config = dict(
    hidden_size=384,
    num_key_value_heads=4,
    vocab_size=2441,
    norm_eps=1e-05,
    beta2=0.98,
    batch_tokens=131072,
    z_loss=0.0001,
)
MLP neurons of a small language model. Each row is named by its layer, matrix (gate and up: input weights; down: output weights) and neuron, and shows model dimensions 80-271. Each number is 128 + 24 x the weight over its row's rms, rounded and kept within 0 to 255. Numbers have three digits each. A neuron's up and down rows have the sign that makes its largest values positive.
After each neuron's rows, "fires on" lists the tokens most often at its 100 highest values on Wikipedia text that the model never trained on; "fires after" lists the tokens most often just before its 100 highest values on Wikipedia text that the model never trained on. A number after a token or word is its count.

L2.gate243:165111092114137135154128128162121108096112161125090135136140161102097157096135138142085119110164147104146127180130070119112109138133142143109099128148128147116165125140133088165120149144106099153135137143146106109115108146096110162174115125080121087109160155113154157136157163121111101134156124095134152150146113105090116126103146129161156117137131131144148152154105148137091127159159122143092106080120151104128137112106116115149104126105168098141148119118142144078104168130123118148144122159122130125171100128135132116133126132126123142156124133126156121160126120103145097167
L2.up243:114133133076108152131131118103146130165170139121144155117108157146113133129046168144128099140125131155088129118136114091114094100124134155150149118116135122106151170130151121134152142127127132136119165109137159100102121119117080116153139139111139151109114146191101132126174126163139154125112130106142127181136137098142137144142094129140148135100132123163122166111135090106114104150123146145142172091098132125098155125141131123151090155133147128158123088135130139148159126143121097131156140185111085158158169147154116124136154109112162089134142103134108099132139140146143136144
L2.down243:135108122159122097123145162178124145129141130111126112123120113131177124130136146143103134110104134126163118167151137129115090121129151176118108124123106085088107108077089074076104155148157125145114122141115123143164176123114127125151137137149108133124132092130117130130104139161118104142096101142121143147148104113138076100139091142099138142122142130161087102112110128147138137135124094114102114164107071127074108108077118135146128159139123149117148112131160134120135158113071115125121114131135123126130112144128101110146107149154111171158182108099132144175106140106145121119
fires on: "ist" 33, "ate" 7, "ath" 7, "ch" 5, "ap" 4, "ry" 4
fires after: "x" 12, "im" 9, " Min" 9, " ass" 8, "m" 8, "al" 6

L2.gate1002:149138112136110161113094131149172140173166114132115131100134114170138151127109157119115129116144112108131159119120155114085161119137168165106123140148075127118118115118132072172121120143151122137136147167165102065140095115125154164120165148113134126141105185137137191129134134073145151122181140146146174147164146124123110137135131106107128128114103121150109148133156162157107162098092122116148153132182184118099179110070159123110134159114109138127146123115105118128168154167150124140100133154136146125113125134107133107101108101142196106141140098120136103141137142111103081125
L2.up1002:166149182165108084145144093111147163137128136109120114097175146118161112136109097152150119151133113137153166174155172152064087150122140141114136184112126139143136137123128154161109126125134147108104122129144145148127142127157120138153124120138138120112168143102184122139116158102137135146125117121119094122102154138107073122152106144129133150137129108106099122149123111137157142135108108104107110124140115156122144158129102150109096110154079090132077173174158122130102091117127130139155150166181124128112117109134176132135147096127080131094088135106135097118095154118114135143
L2.down1002:130181131150119154142085138144136113135102164141120092134112122155168104167109168115122082129161141111122112091131098117146091098164124170122136158164128124101154189112142170137098135095124129169102123116107150152128119119183100128091129125135127119160137099122141153103145154111137136120163178082153143084138184111116116143115127130151101157168101128160156165145105138111109112107116147138093135101100139089147115137174138141140130085119134160148148146132131117151097116132098106148142111136132136109119145128124138142140078102088154127102131113153097109121112162141136095150
fires on: "0" 41, "9" 27, "6" 9, "10" 4
fires after: "." 29, " (" 20, " $" 10, "," 6, "-" 4

L2.gate1400:162163089166149154134180121165121119164082143122154151130140149156108131125129107119134134094138100156119171130150145135144118160175136128136109159134118140108123112100128133122124126120142114177125096139146102149111154131130157148114090103140126163178132140166167137140139114165148136121149133121156166130093079112106103136131199131162132134133111093130127083111128152138074125122140091121165137175161140157086157161109161129114147095148103172124102125149127106115093101131109119128086124132170139169120108112113111128155123124128138116127111145130144183101103146120140131135
L2.up1400:147158145098096125089152135135127132097121152147138099110181125129141159155091112194129114105129097109122139116170140148135122174115120120142087122126083129120137158141133173136137141133137096158128080136095125165122146098147125139110137123130163120127142140130130110105095105119131125127128113106123157112149102119105119125140138163114134116113118157114148152132120148120122164135145118087129104175132182116136118127136159104164176142122132144130124153104100157106072119124137161113099124130132081128152095157105091082127124168149160148177085143134076111094126166119146098157
L2.down1400:118143092137188150100104140168105122127159101150074144128106163070130154107160094110125118148119105131133134129106128173143095112132118090124113078112108124131118119140121109134110124143139123103079122159132144137177188105110138144126125129155142086169169127139138113154121134142030164148120095136114129132134141140135151080084116117129156105126160145136118071127152114147133107143138095116138140114135111169154100147105120143085125139144158140168114170163143146134160109131133137111125082147076140089150113124155135129130133153093137197090128116127095155114119113123117163162
fires on: "y" 16, "ing" 13, "ay" 9, "s" 8, "ific" 6
fires after: " R" 30, " r" 9, "R" 8, "f" 7, " team" 7, " F" 5

L2.gate6:137164111149162114120134149109125080144129143100143166154114106137134099158109088175085160153175095139119108093088108154114131104195157182136162109130097122171135143095146155143131141133134148119125143111172095102120142098144174137129096114124175105147104141164098180169150104137150181126127106100150131133126110089143131129109145111137125104099095127134133160158107106186092125133141161158151149156122152114117181116115116124133146173116066133157108101147101117112147120142130124149108153158143140120139129143149123110128135164139114103140128116111143119116139142065128085143
L2.up6:121133131136157091127129133102135117149138121138095164114111139129139135117062091177122127128131144110149119154134153131123098074145160109106153130078133122091116085167096114112139145131161140065054123132119094137100144103119113120150096107151097100147105160127146170127118127153137149125088125129140133107130088106088142127098106150149100135115085148118137092176157114093177105112097076133126138089126154132148114115125140126155167143130122105152108128143135131123118134135169145142124098138115121109137094097132145129140107109113123131097111106159097112158145184139120128134
L2.down6:132125126134167130158100136107153112135098143118138176128102119121169134087091141150140116117140128110092156118102112154130131123134105085116115164088091156087147105139127129103146163142163120179075114118171102135109068113118114120190130080141108130140171137101173146114139130131079148123127147137135133093108107105139111151127094124136121157131102156125098104166152107087135143081127169123137151150153168130162120082090149135141142144147135106076104110090130143149132116128070080159125100098162134098146189114100085111092145120124108155103097084172094106127130126134126125119
fires on: "r" 19, "g" 16, "d" 16, "sh" 9, "in" 7, "re" 6
fires after: "-" 38, " (" 11, "." 10, " M" 6, "/" 5, " \"" 4

L2.gate1163:149105108139147098162134128113147147143098106148121134148141140106139140139104078149096159139168183110122153102082139182146130123144116128138073140113121142102139167127120113098143109133130119144122124161131133131119158145136132131130117143154169140157142124098114155106102106089112121070137141116078171144089106103095119122117122102144153113145141150153120123126132083121114155091138146136158133140137145093113118116072128086088107129070164144092142105136149090118157171144124145141129130120094158135153116145106110104143117153117150151141097147120092128128077134172095115108
L2.up1163:104083127114104120131074124128126155143168116137111133099128152140136112105148145109158154102151111126130121172144145161128133115115138085089119139143142137157157117094114114136135100107102136083164121109124098117130121121126118118165151137161117092135107153150103102127106141108104144142170134087130141132125143114164158091103104110156121173135114142096132178109136116165136108140160137101100134085091118116158105120113123160100119169114145112127082094103168134177161093111122167110135118141107097115120129148170092091104185119100135143139128127127146111112103175143076125136
L2.down1163:139125107121151138184138112124154108101095144092108129177137141186138121114091132146122107113131176139116159163110103109142121091192101176122104093118173156095125161176110158114123101140139118119123148118125143112112157133127092099140128116148155134173162120142084142071138094146126116110153083108120128126159129121148122131129162058099148148143125100123130134120129111152094143126099133131123140135107118110132098174079103134135111111096121108182156115157111128093109130098116097134166120165114110126130121077112117125178057110098099115105141085148100149146140115127134133148
fires on: " as" 43, "m" 8, "al" 6, "ment" 6, "re" 5
fires after: " such" 24, " well" 16, "ip" 14, "om" 9

L2.gate186:111137148139124123127108131119153068145103164127112101114108087109135139111140123130093146214120117148143139123140096146121169097145129100115089160134116124160150132119154134121133124140113166163136121122132140135166117128138159119174148096097139160163130158153113124105114120109105118104110167139121174135068122124141127117134153084153077124120126154135113155122111152119108198100156097125151132074139098096132139117124117175129120125095138123113143133129140130112165116109122151138109099146134137127099162137169130124117134096135143087107131106109127113125152097091121095142
L2.up186:155082090150130153133115106122089119096199124163082113140118154134126168108129075163089135135167095129106145138127159140140138132114149110113119133113132099105134166141123159150118134100120161117119146099130166151143167133145082131128138123136118116135117114113097147095167129148134122137132124142142117127124150130151139106139125131135141110159126138125115131102137160082155112117125126153119129104107121129142106117135084131091134143162145100125151154154142155167144121162175187179139095146151122163126116135114120078118130160130133164136123123132144152130093143097101126118
L2.down186:143112121149114102174104107150138114143150139123097117171118132106115119128171114151120144138167114136144134180114093135136152101166099077112143113095117154096145155146134134120085089138141122081149101149131113102088140093137123115063126114131135104139108119100066123086098096122134119176108107109089108171157103131141133157141164144117097130137113113127097127082161121154127118111112176122100125150132111099124092141170127088108171119112144143078165086182122148108157113097119124113109174124168157132149134107118105136116163107073120105151143153132126140124130120166147139085
fires on: "or" 19, "a" 15, "m" 12, "in" 8, " as" 8
fires after: "om" 28, "em" 14, "am" 8, "m" 8, " such" 8, " Mc" 6

L4.gate1491:128097113132148112105129140155133149111140118092131123119075112092154132137131098143165157171125080121139147075112162137126142143126083088098110097139128149123186102126103144209107137143138130102132129138135115136134151078125145136091089124126109098112119140130125122166090117160115132115121140127121147128150104154125164123105131119087146146118146094156118113133139116121089119100140097180134173133138155130110118108115118139109164105145093183137188168129118139112136127119148097152106100168103151132131162124101143107123124135148153121141151127118120125120131149146095108117
L4.up1491:147111126122139137168156122147171137156162166090160148140144063096137125129189131125141104172148112133111128097082152125101121118104097156148122111150122127108151131098131136150147137046095104143126092102176097116118124150088121126138116098104152103121131102119161158116149106116154143144085129119143132112142125124117111120115176122146156143104150127139110112131148120161119123118122117162171096165089168174158137089134140148139107111138112141132142150115159154171132119118152128105092094091137137133148123138142167147119126082130186132157089127109119143107136156123120161213
L4.down1491:137107107123165106138155093115100106117118147126104131119137078159129158126144142151087122162146170155122114148144113101146160125126118114151122086102138132103136149156122113136124160164084143092127144177114110122154178123150136135135113119118145161102082106134124102121159139126166135133115135091172137134142105106115112132067160093130097120160086135174158149042121156187108143131118117141108133110133124122125131090152140126104127141132154168142146142157105140121105086162116129129122121114143118105142169143133158108103135074107096124130140162141123181113168098176104133140
fires on: "and" 32, "ig" 12, "es" 11, "ay" 6, "I" 5, "aul" 5
fires after: " N" 23, " T" 11, "g" 10, " C" 9, "N" 6, "h" 6

L2.gate1790:127108143122142094128170136115121113136120129154100123104122075103127117152132072139157148173102121155102137125132158176157148110121118109139123125097138172108147106122115114151162143085142128114118118172129088135119107082131154169108107095143150128127139119144179153148154124109110143087102126145167122079138135167139175142077139116111108125130131143145147149133117101120148140129138069111138106158129129113101153135151141133106165136142152110107081106133119122158162124134116143153137146126159112149124137104124153084167128142142099152191184142091195149148053127124110106108
L2.up1790:151118110122125163112130141143114141107094147171115116161141127119152134085134131126134139136077114150096117145154149172159115168107126130125113135124125106126130124137091127128102122138164127187131120126125125159117145094100141106118130105126108113138126128154158098136141140126122109146084167128103106102155117111161128157125134139158105118118162098141153135131120115159106124129159137140126097142123157106135180161156131116113182108180171114164124089110079127149106140158084128153105159125147123152122120119123107130105154161138113133146168164084135164147110133143153101110
L2.down1790:117103099144136142127118172153150136112102180112104143134111136130110187133147140123114120135116095109132104114153136135118076166134118090149134171153161111081104128137127146122133129119110123146112095120120127140117110119105143122103146118112129174143145096137145122103135127178101107162103126111099111164147122083132082116128112140148133133137129145136161092145176146120072111155110111116100151119131138085110118175138131130171123132142152141120138145155128139182086153149116069139111134113123135094161142104138108180114084126093140128114114142117098134107139145082155077110
fires on: "red" 19, "ed" 18, "y" 18, "est" 14, "en" 11
fires after: " F" 37, " R" 16, " r" 9, " c" 8, "f" 7, "F" 5

L4.gate985:137116126097097164132146086102146092174111107121117089132116108155145128102104092158139155159156109161122109146125146106111118157157096096089134097117133157141126099140116138096100113130140119178154124161112135158098130146130167098148169089137105166131119141160128104111149103120125154134136114119098090139099142125123162136099138136123127108118144102132130136119111074112054123142158156147160144139124138095099136089121172181107114167161118140125106105121141120113123129111127116178133132158101181104132169136099113074078088149149119148137118136136143101153171091139116129117
L4.up985:108113112110139133140124112089143147137160093117115138125127073139127108165127083150129092150107110117130127103133125152134159175117113118133127124096097120110135131128122145074147169115114146087124126112125085108138118137148128128150165136115102096123105147142118117141065110154143157136122135152110143147119102096131150149094142107124115119096158157148145112165162083114103162136163102118140142093091127150149098120087136120151161081112150140162147130142136156083149130093130067107140097188077136172117127147132126170132155131112114114132122141102120175090107131143115162125
L4.down985:132144133109149108097146140170106150123061143102100119122134114136115122166142150078157156121142157134094096133114125112128106105095166136118098103073119122161133119097106118158114122165115108195113148141084155127137146100155115149160115164135129159128085110178141149062136077141169136125116196146155130126149151141117133088149105134123145149151120130164119135099144157148154110148140153137128099121149142161107112130136156079119109117144091132158121135137099107145197161182158143172116167137152169128136114146170126118142129152134119117106157123121100136147159123155165106113
fires on: "omin" 15, "ative" 13, "am" 10, "at" 10, "ig" 8, "'" 6
fires after: " n" 28, " N" 7, "u" 6, "in" 5, "ar" 5, "er" 4

L2.gate244:145134123108145134136154154141140125124110115091112122140147103125145159084131101109092116093095128129128142152121120176131161147153150135140114108148121129134189146131095069109137123150123108150150111145120143115122145164108140121131130106092151168116155135109120140151148118147167106164110161115141220174136111151161106130163128130141146119136133099111139134154117110123136086139116120161098106119135159091109168128126103149127122154135135159104119109128112134103133087115116125161118149143100124113146148120110065104147106152135132150127119139088117085116068114137130118095
L2.up244:089106110107154136163137155107156138117089109147161153082110121079110129133168096078146149174069121111140149185113152100150155126137180095174125129157124115162133185119124107145083166152148136157086091165120148160129128143153089132106163131125167150152110153143100142133147107083178104127161149125135075127141136080106154133106135134112113092109168100128095089139129086192141112112132142140132122117105129114150140162118155122090107143124114132137113126149109077118132116137112122130114130150098123117107144121090161154129138102092154139120158122121115129114142134133106143122
L2.down244:143146069157094122114125129115150119133098109132131113122158079132076125121126091119151115130122112084131136165093127145104131105131133134141087138104152110118066153136126146142146079161114097134096141139116136122081073115191147130114121135096145113150139134176113137122098122065119140110152098108133099154169142154119110167142120172112168211122162173157129131161129155099115091102150135164148142103126150145091148123131108114136162120124142146095131144137174131128107143175113099118103131154104142161144153116102157118135109163112121144139137154121123136114115143111100140160
fires on: "ia" 20, "ie" 15, "io" 15, "ant" 10, "ight" 6, "to" 5
fires after: "r" 27, "c" 21, " Mar" 14, "ac" 9, "b" 6